python train.py --n_layer=16 --vocab_size=8192 --norm_eps=1e-05 --init="uniform" --init_std_qkv=0.0316 --init_std_up=0.0452 --lr=0.00828 --weight_decay=0.0 --lr_head=0.00436 --decay_shape="linear" --doc_mask=true --steps=4133 --dataset="wikipedia_en"
MLP neurons of a small language model. Each row is named by its layer, matrix (gate and up: input weights) and neuron, and shows model dimensions 128-255. Each number is 128 + 24 x the weight over its row's rms, rounded and kept within 0 to 255. Numbers have three digits each. A neuron's up and down rows have the sign that makes its largest values positive.
A block is one neuron, or neurons of one layer that tend to fire together. After each block is what it responds to, as a language model described it from the Wikipedia text at the highest values.

L7.gate57:111130119169148148107142152124137129156107129137113120096168154112104166199132178114141097126076075132167135147109078155147132131078085148142118189126137129180155078131135134171134151130107105112076122093073140128126086116155144107138178151150136163129123117146169121122139108129171099166157076141123177160122114079061114133133155154143134124130122166134146128121122081152102074133161
L7.up57:106133142127152121102133121116116120133121109116106146073079179107143122151136114113121134109107121115115133117110132080075136124114136085087118137148155135151136128119138154114145137138194101141080125119137088106122108138110173162134174132107143092146124112079162075114104131154130112154133089128098118145115156080156140128130147154109140141120125088121107112114156122120145139133154
L7.gate78:158132169134105134093115083126140082079163137148138117114101102092152140140116134176163126142083153097138150123124137120122090157118131155147102114116135121112131113090131088125124105100155091092088138108075112124121140144099112119122125173103158129133141114079123139122124143155116198079120110142132131104079114175141137144124126160142118068101124143127175118159125136144150146098152
L7.up78:162117157119173132111177143115150098113124102125153132147135125176131121136134149112110125189163103128135123100126151133145113104123104142127137147129130172130145170133099083144115115115120104126117137140113130126102119116174146158120158159132154131155135089114117142075123137150172180085146113141124106120185133118072182108180137160068159115138140122131108104153170149148112099052101
L7.gate89:154105098125141148146141121115063132120140100123075143073103138149124147112139095160128108083135125084127134137160139106128059119115112114113110131160133144112132136147146137164139126083171129119103150133140111157156142138141174119135130141170123113119143150143188147133109143109141133134132110170154135079170144109115108111123120104128099107109130156134112077154106142120118175134103
L7.up89:095130163162148162079133129107145124122116084122130150103118099153119156127122128132088131125180151144171107104126164160101157134100120138133114156138112140082119158149120115148145107135154121097118089179102136113122146137168153124140146112113114125134113124126149100107132099109145137135123142140103105152109137131132137139134114121129138120151057104125110119116148113130124091068182
L7.gate218:138137144138131137127115117134117116129114059110145142157131153131124186132117145152154161105153142113121138126137122121130117145110090163163103135112120142121097122138156134069121140172148121141139157148142067108090172112135159134150124123119129117148097123080150141137136104127137126098101088140111135090111147138106133106122183105140099132157140152122117149134125129143134129107117
L7.up218:137138142106099142121146151099133122170135097148112135136100096148097174127126107108135081090153137117078151116134086079085133111128119141158126112075150129118133132120112140121135098122143116098119142106130138166093138124149133114114120185141183110146137116097159117084146127109161132096133135152101144143095122140120166142092178133104090117089135099138121124157105118119150148106137
L7.gate422:109109078137126118086118136131122135111127134130128136119124105119079185094147143097147167134111133106086158188118115132145136089130123148163090136103141126161125133114122119082132106134129106141169124131099106142090103178113153140125124191098126154144170076106135173134168093149106108125139096141154127134195176140144108127143164110135129118158139119144174136168114131111112135112122
L7.up422:136122143126131117149098153130125160166139126164138100082125159141140192100140103130136129122085119097110138126169137154143119136128114149140127141121157118130130120147139104082154129184124124167159147174134097111106090132097132193143135162138108140140081111116143178128169127192149098113104129121118122141161142157168127131100121100103173108119136111136142151146117116140119125123101
L7.gate489:135155203136085177124137153124112126136092125131107137113102108163113114146129087099110083134153150146111152069125102116158129120133103134101087142134147096113077141113110112153127111114145112128070168127119101136138183158184116125116152147098141109135072107132100124118125129135124103106130152086121117145147116146156122109119123107126089141134130146145134098131095159108153135117095
L7.up489:165140105094088118137094096117123112143115135142115103106120113100114130120124118142127102119130148135131115113151109130086119119115139162065082097100113085181091120082172139146096124112155095147140166147144116119121162141176142133127134156102133110140094099116111079129137117159150095076188123124128115127150136133157158134123120141140084073096139121120161100123124156099184143119109
L7.gate698:069164108107157148126117145105151136141123112100130152139089091116159142123101136155156152076136145150129172128158119148140108109165087112182113157110088109108130114128112128119135156098166153119137161114161121139106132169131077134129136123140115139112117119155127156130138119093163146118087171167110109170122128114122148107125119113141132119149131137080152162128134131162095130090096
L7.up698:146131154165138127113132145135125141048129086131161112144164097119098099140198088116126108148147130108126134170143088153118122126114148116146121146139156120090110148121178082107116184121143139134111143124142165133121157104137142128160173096123114110142116150152114102075130102117121124126136133135143100111146144089099085169137146129119106175129130166129103129115133119117126085131158
L7.gate887:147115145134101089140180134141117100119105132160105094106146104098145159120121095146152114105163138135064097173110122145156081122111097117123076126106102141114115106078165158132138133125132115144136107113106127178147133112084124128178133130113102133159133129121145121128116133180168148114102112105185140154141130122065145102100176110134144092140058120149110113153159117114109113134163
L7.up887:134140139172132097138159116106123108125131149117119079091119101085135144099116134089125122176124099058170128129137137155103113123142115108071125128122118097124129127104163096102125066122170111136136145109117135110146116138080134128155132138089157131128149115140144103119084130123141145111163141180127098155140102167113125074115146138157094114145178127164128161143108103140164143184109
Description: Final digit of years. The last digit of a four-digit year, especially season ranges in sports and filmography tables, as in 196|1–62, 198|8–89, 200|6; weaker on other numbers and "century".

L3.gate480:146133132118143187152147127098154141159153095149111156122146150098127133108110094172147113122152107123106096098135112128140143137144127101135135153103123138100099102166087122117165158125133145120130112143120140141102125112148141144159164122160109176102109111124175091132136149162116117157099128133107131132103124115108115141147068120102117117130134143137147091178185145139112153151137
L3.up480:152134113094139119096101124119133117135150106124117146099137115100137083108131110172155142124136131156083151092124077104156136148108116114138097110154076141151080151114140126153137168111142127145142153134117118115128078133167145102111164105162095132117195173074096057122082134123103136109117092113126116101138128149116144126143095124153114147119098120154106099147139082213102118124142
Description: Ordinal number suffixes. Suffixes and symbols right after a numeral, mostly ordinals like 3rd, 1st, 19th, also % or 7-inch; weaker on table-cell tokens.

L7.gate197:115132129136142148102081135134185133084125150085143125135141112162114111107159101141088099112154149111155144115136120162119109111084155121141152141147093084105179127147110104150108125112174128122098060168172136122077144130151076124135114133120138169155099112118151148114113161148133107155105129125110108170158131117156165142121104109094132109144104091162106083144120130121122168129114
L7.up197:097161132146121085119100169141162199113097137071143147152136119149115143095166100135131128120155138122124147114124141129166086146109131108105139153162094099093165093126104135112111141105113093170137088160131156110104125123159085121134092155106105151109127126105145092143134143116151150134124113150103114154158146150121118071128148105132134116116124128135098121156122143092149116133130
L7.gate248:120084117104107118077181098107150090117140157142124117115101120140139105114044103138128079115116134173084151134108136122099069122157156147156100146141130126164152130144155094115094192141128152131109094112128134098157126134104092132123116138127107132117120107132109108138157144126119152166103135125117148172118110174155156121129139127132118159114122150138143101103146176138085146107152
L7.up248:114114136119094163146170107203168114084121095135146108115115136125133134134095105154136124117141112151117145149107150130130097188178077116129123138160144134155151114093157141113097118096153132101117150099135104150171128113123093147088139116112122127124136109085105130121112156169127148154131095130166153197122115131136099082124141169139122156081143123173138120129116110107139151063121
L7.gate302:127146142072194117091107107073107137092122124163108118074169176093118109128159120165161104124166082113125148117141144081114125149153123165168154150186152126146134106172128131092122151142123126112148120137091099127131128136163146146137088130172121139099138157101103126147136116112081173146117140156121070126117124114140129073121152128149080094149127143124104113116147101113145136122116
L7.up302:079125144115131164104151131109140107137139158103122157110109104136120105099122075156147140121102128154078148146172138107143153101095103190106144157121118122127063124142152147133138131092156122185123135159118112156131146117128113128146131129130117142072166101123108135134153149155138152169130108134076130165136150119172097120102125140145114125130129146119138150125105115109075115144138
L7.gate466:148125120150155148131124168148113142120119111080091124079112146159106146117143105199135159130138088144142104101144118165081118171158143144136130133116074098129147111174114121120121137109129200120159168143141156126101153095135111107179132145105136099127100116130137156137143135136159170118109153122135132110197161150104144138140159116099135146097146105200149135132150119116141116122132
L7.up466:124183145140127153105139121093126150093118152133189166130110115147127128138173109157147066130107136114086135151130134135159127158121141112168184114113130083115147164119125092144143167079066115081131119145137131153111163128145128125143106086111081124120102148122120151128090161107136156128130141126082087135130102146162143132098119123131120124141167142134121088108114136114143107110103
L7.gate471:119102147112167136113092163165153116119148130125085128124145133120150154142111135146107102125146163104127143138104100143148087069155104145142118181105110172145101116128117083149164144161129114146142093118085135125086119094125122175124072166090141122143138116104146151134150094107083148153127155119095096138142135126139183148134131116128098145177107100097149133156120124125100149119071
L7.up471:105154146123153119134121134146128118143148154139110100145135149116102132156139153107126124082110114139124107110143147099119109123119161191116129154133127135131174127138113133180162144138158112153167081147162124082166105118148135111091136091133130101123154106151065127137132126160108136134109115129114138114120142125135155111112131105147144110131112142170167151132101105097122121115106
L7.gate517:155142135138143147109114160146121117102133150124160115148123135146089120100143113114137119106147126150156119133118123104175136130111135057138098163132087126116094117138081137170154124144130166095102144161054110139133108084106124133120070132151102099099191112101111157117123158157149161098120083131099105135133128133147126119122137121151167093140115128122149127111114125164080128118106
L7.up517:123127146134133143154092137109122134128140135115134115119128071143132130127123149136100117124114117095117101099091127123145153142121102110149115132172099152101103115155088158132176112059133122148151075129106116118168155129140163145103115137168135151077137140140130136125168136147089117113099151120119088132109101127121148094136114123125136143113120145112113122172101075115119106101101
L7.gate723:124151126120175164170185124149090133158162115120157133123112141098141155147117127121090164112081129126118128138111154106124123103116084122059183147132127113111150096128116129103164089136109110164161145096107156097083115154121145104110153125101102144125150124098146145173163134116158159168170129115130116121186147156174123088129105137103116132115117102133145137156089141113123148111132
L7.up723:143132114125125157113171133114139166128121142126123109055131123129129128112101087138105134125137135104108183139115104174118141112167127157105132137058111137123142130114151179159186111169125129136158128176147170113152091154155125140122136141105125116126110185142145099128109136123152117138150162164095118182119133093076107127174124185149144091146159107112139090122153107112111126099139
L7.gate885:109134183137141146108124142128107084086100134104127111145123110173170111098136183172127104117151107174091092134169169125158097115093133168152097153155141164152128093106146141082094097124129136098123133098126088113159145080092106101137118116176126184101133113124109152134140105118111091144168066143140138109143130163142146131104126144119115102127122131153108118117137143151093097163148
L7.up885:137129126112095119125154127097112139066122124100097100124153102139152078103069127181127137103114113166124148131135108116126098085136126189148122173113126122149142151097131132077116123109149126112095130114114147144165124092066148119143171120127093125053146155091108149146189080140106122148167111153122142128096115160123146103115117156118113110147125092139146095136115139140105114137101
Description: Mid-number digit tokens. Interior digits of split numbers, mostly the 0 in years like 2008 or 2023 after the 2, also time colons and degree signs.

L7.gate29:156119142127091169120086151132119134128166141122143144168132130138133121151123117105136178124099094136104121098159100125152150152127164133153140124148096136159147128146119082109084107151112101136107113155169150126144094152108107136150148149111152149108154191124166121095111147123165120126138121165158131133106102118093118106091116131077139076124138156099128119166137152116130137146118
L7.up29:129135161088105174150107099120150134132079124139129126104135110121130155129153130126090129111113103131132133153085149071119118138118169095133116115133142137090134181100144101117092127139123119132117134133099151106098147140109102117079105129127102137126099169106128087139097131131124112121124170154119145149113109106112159124108108149161131101149144138092095120133141147154141150132095
L7.gate48:117120131104149146077110135096124085164171093139116112120184128128150119146078152121133117119133123115121118125143176153118118164115138087162124109108100109138112144100130125156133122100121126140105087133121119145112145086136136164121156133113117113127101134140121121179129064115162124124147130101108097101137122139109133099136115112113116142154124139140138148158126179133111102140108
L7.up48:200096108145143177146123133170090094151137161113156138112112133149151129127128137089110140113118120123121098108145161116138086091140158108152131136116074114106106112144099125100150140134154112129161144140180154121130148093129114131142126138132078107113092107099137139105143084110155114113100130118122137124128115120148115099091143161155178134166158151145127077122131104124164135157153
L7.gate184:091108121138141113171150116103103154124129115159148142152130128096114118121126106146140106125149150130137119097106094161086157140146099144138104121137127166135125141098122136099099117105134100136103142164116123135136143116132114125130124155103133149136179187142173180076178120115131127108131099121097098130129137154146174085106132081149086112130109136110136132173087131144131154098120
L7.up184:130150121117133129115126138141140126142119138134137079104147140106153097111087097131167123097062148147157084125177119128105112115154142113171169153119122094089114168138133114112130115134136114127171125174152175149108071163122115135107122133173117149128102116151122136129134138098120124087079090138110127140118126154128149139137150128132094104149116152128080118121097112125118129136134
L7.gate281:112154151132107146092122085146116135152152096116112096110124119122149140125139135148098124152082103134161122154130142158069124160104140121121112131128108118137099150163136097119153121145125112121134129127167147167128087095131131165139157165124109125119141141184095130108139093119106100153103136135062164123076093130159137178116155118116152146133106131145135094116118092123116154127140
L7.up281:137129129111130178163120099116130110120139127117157176195155105110103146134094082106085127118140101130180166137130124114099062137112115185122102119137118114148133142143147128157156150140120143127136121120129102144116114140113138090161144149165145133086115126146119128144132121132148128194118094122082139150162130106113142131127149144155153140172157144166116124151093093096128198131152
L7.gate394:124123127075131167144100116089126146111150107093100102137135128100089100148140116120145098108137142118173147116183092123090120152125169166118093125116117130140118160138141139145123105090076147127119091126136098167144095069156108129087106123135134163118144130125110085097144122142152081095084134149142128168154147146109157170138141175140116142153106113138109086135134135158127117131140
L7.up394:147141133120148105122153188128197143091134147106125109095126099128118127153111139158122143097134157130163149118139158131145144092132123164121165094135128109122102101090128153111142126136156106085156111153104118143165119122141125103133114135102093149123153135113120116147109129116141138122109114134085104123126116137145165110107110126099148091166115096122085115156167095119157142100137
L7.gate642:127142122110144140150118141178107091105103097134137085132123120121134113133112144120120181157108112115118138132150139148114132142092128168170090110128096132126109135128106111165178122083123128113114145071113084167116125118174145126138116135151099102133150105151135088184157145144155090140124151110136127178153121100155156160173091135155124064141126141148109142131086089128167079106162
L7.up642:089122130140082084114121166128119136122132107116144137140112187101132104149107122146158112157074101143104106103143105133103164118150128164092134131171118095084119162138114110177157147101140115153168180173115153129148109162130146150132123125140121099090122130117137136182127120121115097132160166078093152110120141138096105095130121136129149097155128157113112156133094152171149137145151
L7.gate823:145151144148151161094098112088140131075174140137132138157145107132101120128115136143116108128092131179138111164120098150095152124113118163165089114106112104141139168122160149147164138140141126160155122129152112096120101150125146137124127154096112089128129154161168140158132121193151128128140124127137151116134159110127116157127080162122154114130154146144134129122100139102154147119172
L7.up823:131158120139159129149131126128109129131063126137124134153078103130146148157129115155132120124111133151139135140130131184145130143157129135162113104105106114152097133092090133132134104079105119157137116114146142214134088115100094149124126176127122095121101090087084122113140148112131083133107114121120140106171119136115098147124134124143129163171109094149147134119144113067167123129084
L7.gate923:107166120142096144118135158148101136126180124103153113157133118105159156121134134092119137145101173164106119167103124096121148118117096196145134139169106092092102177146152120127169148090145134112123118100127131142177103158140133110098161126114113127114148157125101127136132069129106130148160114104130162107089135150126157158116144147101142143154144120110173099120142110164153157109127
L7.up923:141114127116118102159137160130125118115126140106139118120079111076145105135093177129099130143111151086115181155150143168110158084109149146140128103135145108127113112149095120122104167110126127120131111137154164136165157160111150079167113103122139143150143116136112139084146140129100106088099103116123109072122132136092132080141081143113149134180114122159135163118137123154106147087124
Description: Century and year digits. The "th" suffix after a century number such as 16th, 18th, 19th century, and the third digit of years after 18 or 19, as in 19[5]7.

L9.gate376:143143102101118129173087165144120136114065140113138169142157096160070097089138111137143100101111122151163115128135118152075123152146129157133128142109164119154143144163119080097129149124124115134135100110128163101153128138133128149101113141151135143136138144132096151104097132137101116160125143149083146149110141118138157109144147127137099116152106101146147115131079140145119156112138
L9.up376:105110153160093104117122127138077136112120132119116117166106095114134127127133162131120141167131116138119157123126169103129144095104145121148079088123119162137128087133109137101147110121143152124092155141142102140140125083100107145141108147121140114117125118106153119132134126176116152124134124137095138133119130137107119130148128151098132141184098161161108112188124152149107169128101
L9.gate551:123153118116110132168121144154133149105120146120111140105148184120105122144182135181171128095111142122162170116124148111091104126110144141156135125126147087097108127161105104105153132137127143188165158147143141161123117125138156150169119166124166114112114133143146161108156111131112091121113112138169086105104130136113144147127116133153118108187149103123112115086098144114123167105099
L9.up551:077165088112138157114097132118165170137128111142145108117167143101076161108177159129137172134107138138120153132114138121153150119091119156147142102097136156101132121122104103147132131091139125147136114134155134138102171064142118131126149177090145101137156124112140168128115103177150093125138073138109097102145114160172140153127122141139130124166149127150146135111146093133112170133093
L9.gate619:106136111127144139125120140160142165152168126106101125118103135112116085100161108104116130143129137133110171146110147155077158134109114175102123177148146134118140079127136146150117115116152146101123158114093142148129170134147106159151109116116106137167167145118091137130134203177128096098119115118163122109131130146203162086109086133085139108171146151135146131101158130094112143099110
L9.up619:079136122143127132111113150096116098096129094161133110143150146092138109123191096132134166170107116131146164142131142118102144138150113150137142133105124130098155162125105134113124134138104152090135112097166129175092144114153136152125154159143051116097139120178190145134123170155106136116121091164145121112146143154133131137075139104183116100134158104094159135146125104100131137133129
L9.gate666:108151138131147154137097099092084119128125112145112134093115102148099147157159178101180170132083136127114143125065130101125102093152114128099139166147140103128119122147136124146129110119135157137128144131135183104138126131125086086140138089122127175165120103161117133080119125109151124141124146108123145151143127071144144166116139130132179102191080139176127131133121120108147160102164
L9.up666:098096142154104091144110128093112112100133136104141113083180117109091129157154119128177133151116116100121095123116130071139094122137101122074141178102110119202145127155104134152146128127137137167129135116111136106096110141110112133133127118141157160141120156153155120073077176138150111143099120116104109106121118126126125109124128140109154081172136146123116140130115144074120117106124
L9.gate738:119107119094113117110125142155126110087153116129107136088144124120149100134125120133130155115140110125102139111158082135117139106157132099155145112087149166104121147084047141110119142086127176132119106117151157143162142134153138111119124141179115121085166159063148171157161099171105148110120103113126113101139141133110151119169125114124112160154126103117146080107179102146103099108148
L9.up738:131149112151157150096127102130153127108126113155098137114128165085152148109169132123096105089111135158132136101126145122115173079142111096122121110130141132184146118125130139110151149106130131113133115148133127192132130142122155118090092159125101145146100163123104138115145084117126075159138140147136092111100088158120143137141107096075127096126115110137103092142082089100114154091121
L9.gate755:110109119127101155140131125149124068149113152128091159113148115136105156118146129074093156080132098138107111133102124121157095127115099128145146124149134166140095128139066143114123133146142125167154166069138120137155134123124160122140135123116127137111152116113160151102123097168144126126141115110139150129101137160153118117133125089128145156106116157073147107105165127068100158114097
L9.up755:140086127112145120184090103158154142129097128140075117139120132130165111134184139122141162107113120129112142111127101086154098078143106118114113142121138139086142136148147120104119135111089143088131121092125150111157166167143132181093134156133100119144165095130130151127164106096094176102139123160095095131113099126149167150128129122140124136149124124156150145170029101112124165150132
L9.gate842:079124107108112122141109114090104091144148140151117100101170125119115127085161108184145092145129139149109126142140140085134097173159129122108129174096119117126118079135171139076135140115152198124141173148111130135146128092171131158097112137123130133088150140075146133123161127153140102150144096139143140155133122126155092106087112126083163105172097102135102107120133119095117140118151
L9.up842:079129144095182110107117136120101090090092130135084131085155088111117096098127106186126143128141102174166141137102110105145099162143113152127160158103127096126112127153163084137142108142142146144150135150147136165168143113136138088092147118113130123082125124101125143159146123177151154183153113119137128169173147112137110084161134101123152154129123114105108130092139125098185159153146
L9.gate936:159127142167145150103156143117166062122116104167147129144165164112114127101136088087126102140098082101139093115104146116088112112117075142153141100148142121161127138130140135123146112108155144156153093135109110137086117187135147155138127125155126175146124151129166157113145110128143131113166091122139148095154102109162138142110112088103106116128179137135105128118170112108137134094104
L9.up936:123134144092119154120130118121131148140164133085176120130139140117103109106193082124191181138146135112160122126128126151166113094156075111150147127134112127126092130134093161107164159173111133122157130111118157163137118100087166161147091113104154170100135147145124138146114119146138131150122146079129077163163148171157123135119146110131132123131166182117135144106107134150141103116124
Description: Penultimate digits in numbers. Digit or space tokens just before a number's final digit, mostly in years, list indices and table rows, e.g. 19|9|3, 4|3, 20|2|3.

L3.gate380:108127119134151129073105140111121144087146121096142135114144128060139165126100116166161136175109113132073101149117174166094097143121131142119115072157137143108109110109091168143073147153116159131134161120136106181122126116137092118137116176145117126098133134116115141113135117121091111125142111121148136142126148142129100133139127109140096135145103142164105103120064153111145077140143
L3.up380:098145134090108128078144110131132159110096135100076149089120083137123132140115176157109123079105156162132105119095121126087171151136152157144126159073117160151132130103131131143098146157139116140107130123144148122135100143136142069113074112077169116123133125130138155164082146071114089182130127114110125123133108117126112101156127159141143140149143108109173083158160118132133134100079
Description: Score dashes in tables. En dash between two numbers in match scores in sports result tables, like 2–3 or 1–1; weaker, scattered hits on mid-word fragments (o in oak, am in mammals).

L9.gate70:158126156127106193143078094127092130152127095110117155112134135088160118122167107130142143094139185114120113152131139136124139104134134101137125128124086117118098134131135089174095087127107125105122086136142116159089174132156109167135150150149166134180104106119148172160093106127150139107147148144125125157140126175084156124159130147095140148170107173124123111164128108154130125149089
L9.up70:116126132129149124129091120124106073137070148143154082125139131127091113127106144123130106098169119113072112177140090111144125113093175143127180150160109140114122108113097120135168136127091140125120154144116104123153174093119160130165089099118111154143124105114179146077133142121095150144096089175148118117095137147102121137151147157080158118102127147121123168091137077142085123100100
L9.gate84:180130122119124155104144163130096147135088135156149130123155104131134122133095140091153132131163105094117182151119139106154137112156179148145124129131098120139130137151147132124113121126099146102088101127134088151078166140076097152133140126161105117134111149138145128137125144108140151096194144158086124195077175135122142114129185118111100091141151159145161144119087122138135139112129
L9.up84:111124128123119126138145103131088112115080078126120119135137101174107196108102135124120139110110122151099104154141165144149126098145134122140152117092105152092117122153092109127111141135122149122143095136121129154111151101123135166157116071153112124116146100170145132179107166122131172107105134117109107100135134135117123128168166131126167151209127110092080136110120131138134135126128
L9.gate183:122126201137143134136121120134117071111140127152128132093134138108098156131132121137143184104154119143137158138169077102109120132117106133125150113129154069096133085154101141134071127076108148135117086111138150142079141131126119122135166106166089120098131132162116156096120132123136156102149123137120099118110120144131127117135149171123095158109148158142152080139120178153165116105106
L9.up183:141142130098134153097120127122170114164133173170142123140105107127117147122129118105130119091165106116116137127133115089137125121102120097133148131094110145122138089173185094146137115081143113157126111131124150135092129112115109149117146119161117123084130111159124099114124121156125151103188160160152115128126152140113160124132096156107108127096135127144162079104138138105121117118086
L9.gate232:165119124155200167124137130103138128140121135110132148107132161079160122106103160113105143142109112128146157154131148133104133120150102153121142149120185132126123132090137113093140090148131114116075141136111085129125131104146122163132164111121120137154124144102163116147126170149154138113136128142106121137119133185075126113139113140118149120121131123174115104111124128148135090133101
L9.up232:134097135135136098085162126095142129121151110141132135161138128128131135118115135132111152158100178103118165137149109145103099148166146121113159182103171094151094094118140147079135107124149124126123132109131146160162137156163161092148142126150103143132105118186147098136141117168117057125110103131089134095110114149141121098142135128116132146118127148159164142158179119174147129163152
L9.gate245:110155122074131133113142138133112156127129102124095137122150116134144133101145107135089135121136170116153174142131114135140162134128143165133138110130099118116135101135099085105143067132145107152118102158128166173155168156125148140138160161136156146173099132141155158128117162140165150099148107137106146098111157158161107150156169130124158138131096072118157146131112136146129126153177
L9.up245:103150165130112141157146146112113164148130113129156100144123113129106136153090133147128118118150138112113146097162117134135125164141154118165161104145157144149126167145149116093106114125118169141121135098134117157086185110070141117161148165156119124181126158153143118138138114159107143079150052141109136094136121106125119149161147135136115164129133098136153141185127134113106144117111
L9.gate367:168117148110131135137167119052133143170125161115090099120142148086080138065140110137144128129101146152118121159162119150088077108137148134141136127092122171110126105111132134117130102126123120107119127095078104121144119095129130129142115166105159143186110117069149154103135147151097096088146144140107110105116144189144137126136159130100130154181142111133128097155129154125157064116108
L9.up367:132083135145139159168157131099135099142094135164066185205139129124181118129114117115099197127118151094143151128145133135146147125146138117109121107154116104137119082095115080101142104093122102139073151127111117104141158152123160120160148115132120121106162064139150144119137156092127174129143132155126159082089133118088108116137154093121126128126115096078111129113146130101119107197113
L9.gate500:134127122114136131114111146075135109096139118132098119095169130092134117121146147139104163129104157081141126169118104127136106110156170118111077138125134116126115108143098112149128101112127124129112175128146098152116191173125135167126097130148111154182115116095119119093126161201134124067139158147097093156134172123108123142080144113139145155139150151133150089170174120118103114160118
L9.up500:134128131136128124140161111115129092140097143132144133131116161075104158107100153142099140140116149139117146121146113105085146129128130134141144151126127126154096086142130087128088123104138131128172128107115083099134118168138123098160102132153108129170157083167143071144104137111109152106166148095123150096145139118095175142145170101150127097110115147099117101136110121110152159144096
L9.gate525:154124119150124146108114111102130172157141121160111137138118173166085142145129148117142159099152125118163118136101114118108138118084177125092161122142135151072171079107153164148088135136134093138124176137120137083109103135173143109150147138154118149139149158127163137143178124137118084094116146146128145123109119143153132113154104121143162145141142150069122136127119134130171116113130
L9.up525:132145138116115129173127147139151124132110154108120083144133158105148139094122129115147122141107175182117147145137138080140090151114142092145137107111122129156116089139135118163138122131112145155104128119128099140137123151157162136130120073123116133162121147187161137103104144089113159154122112089111110135142091100118129123090109088161090143114075119098145156120127122081142135200152
Description: Event-year final digit. Last digit of a year or ordinal naming an event, like the 2018 Asian Games or 1978–79 season; also "the"/"of" before such nouns.

L3.gate443:146146106098124168165119112103118129161125133116099120105156143126141124122077115146121131117093077102125148149147140120086142115114110130091152153108145103154110163166135121148166083090137074129100155166145141147165123099141122143115111165092104126118158139145136107110119119119185105147118139116098126148123134132140151118156152172113185132155115127136158143170114140132084124119139
L3.up443:142100194134130099167127123127114101128062100145154140121093068141143179109119111152162142139142109099131102109159102149125107051134145118131104133120155137124115113122146135096117124120145143161121137141087107155112109131131154114150156163172094136149117111144110115132133085146104140132109097135140136091121137119142138176128137089152139115130113124112116153138081113133152154148118
Description: Year decade digit. The third digit of four-digit years split after 19 or 20, as in 19|9|8, 20|1|2, 19|7|4, in dates, births and season ranges.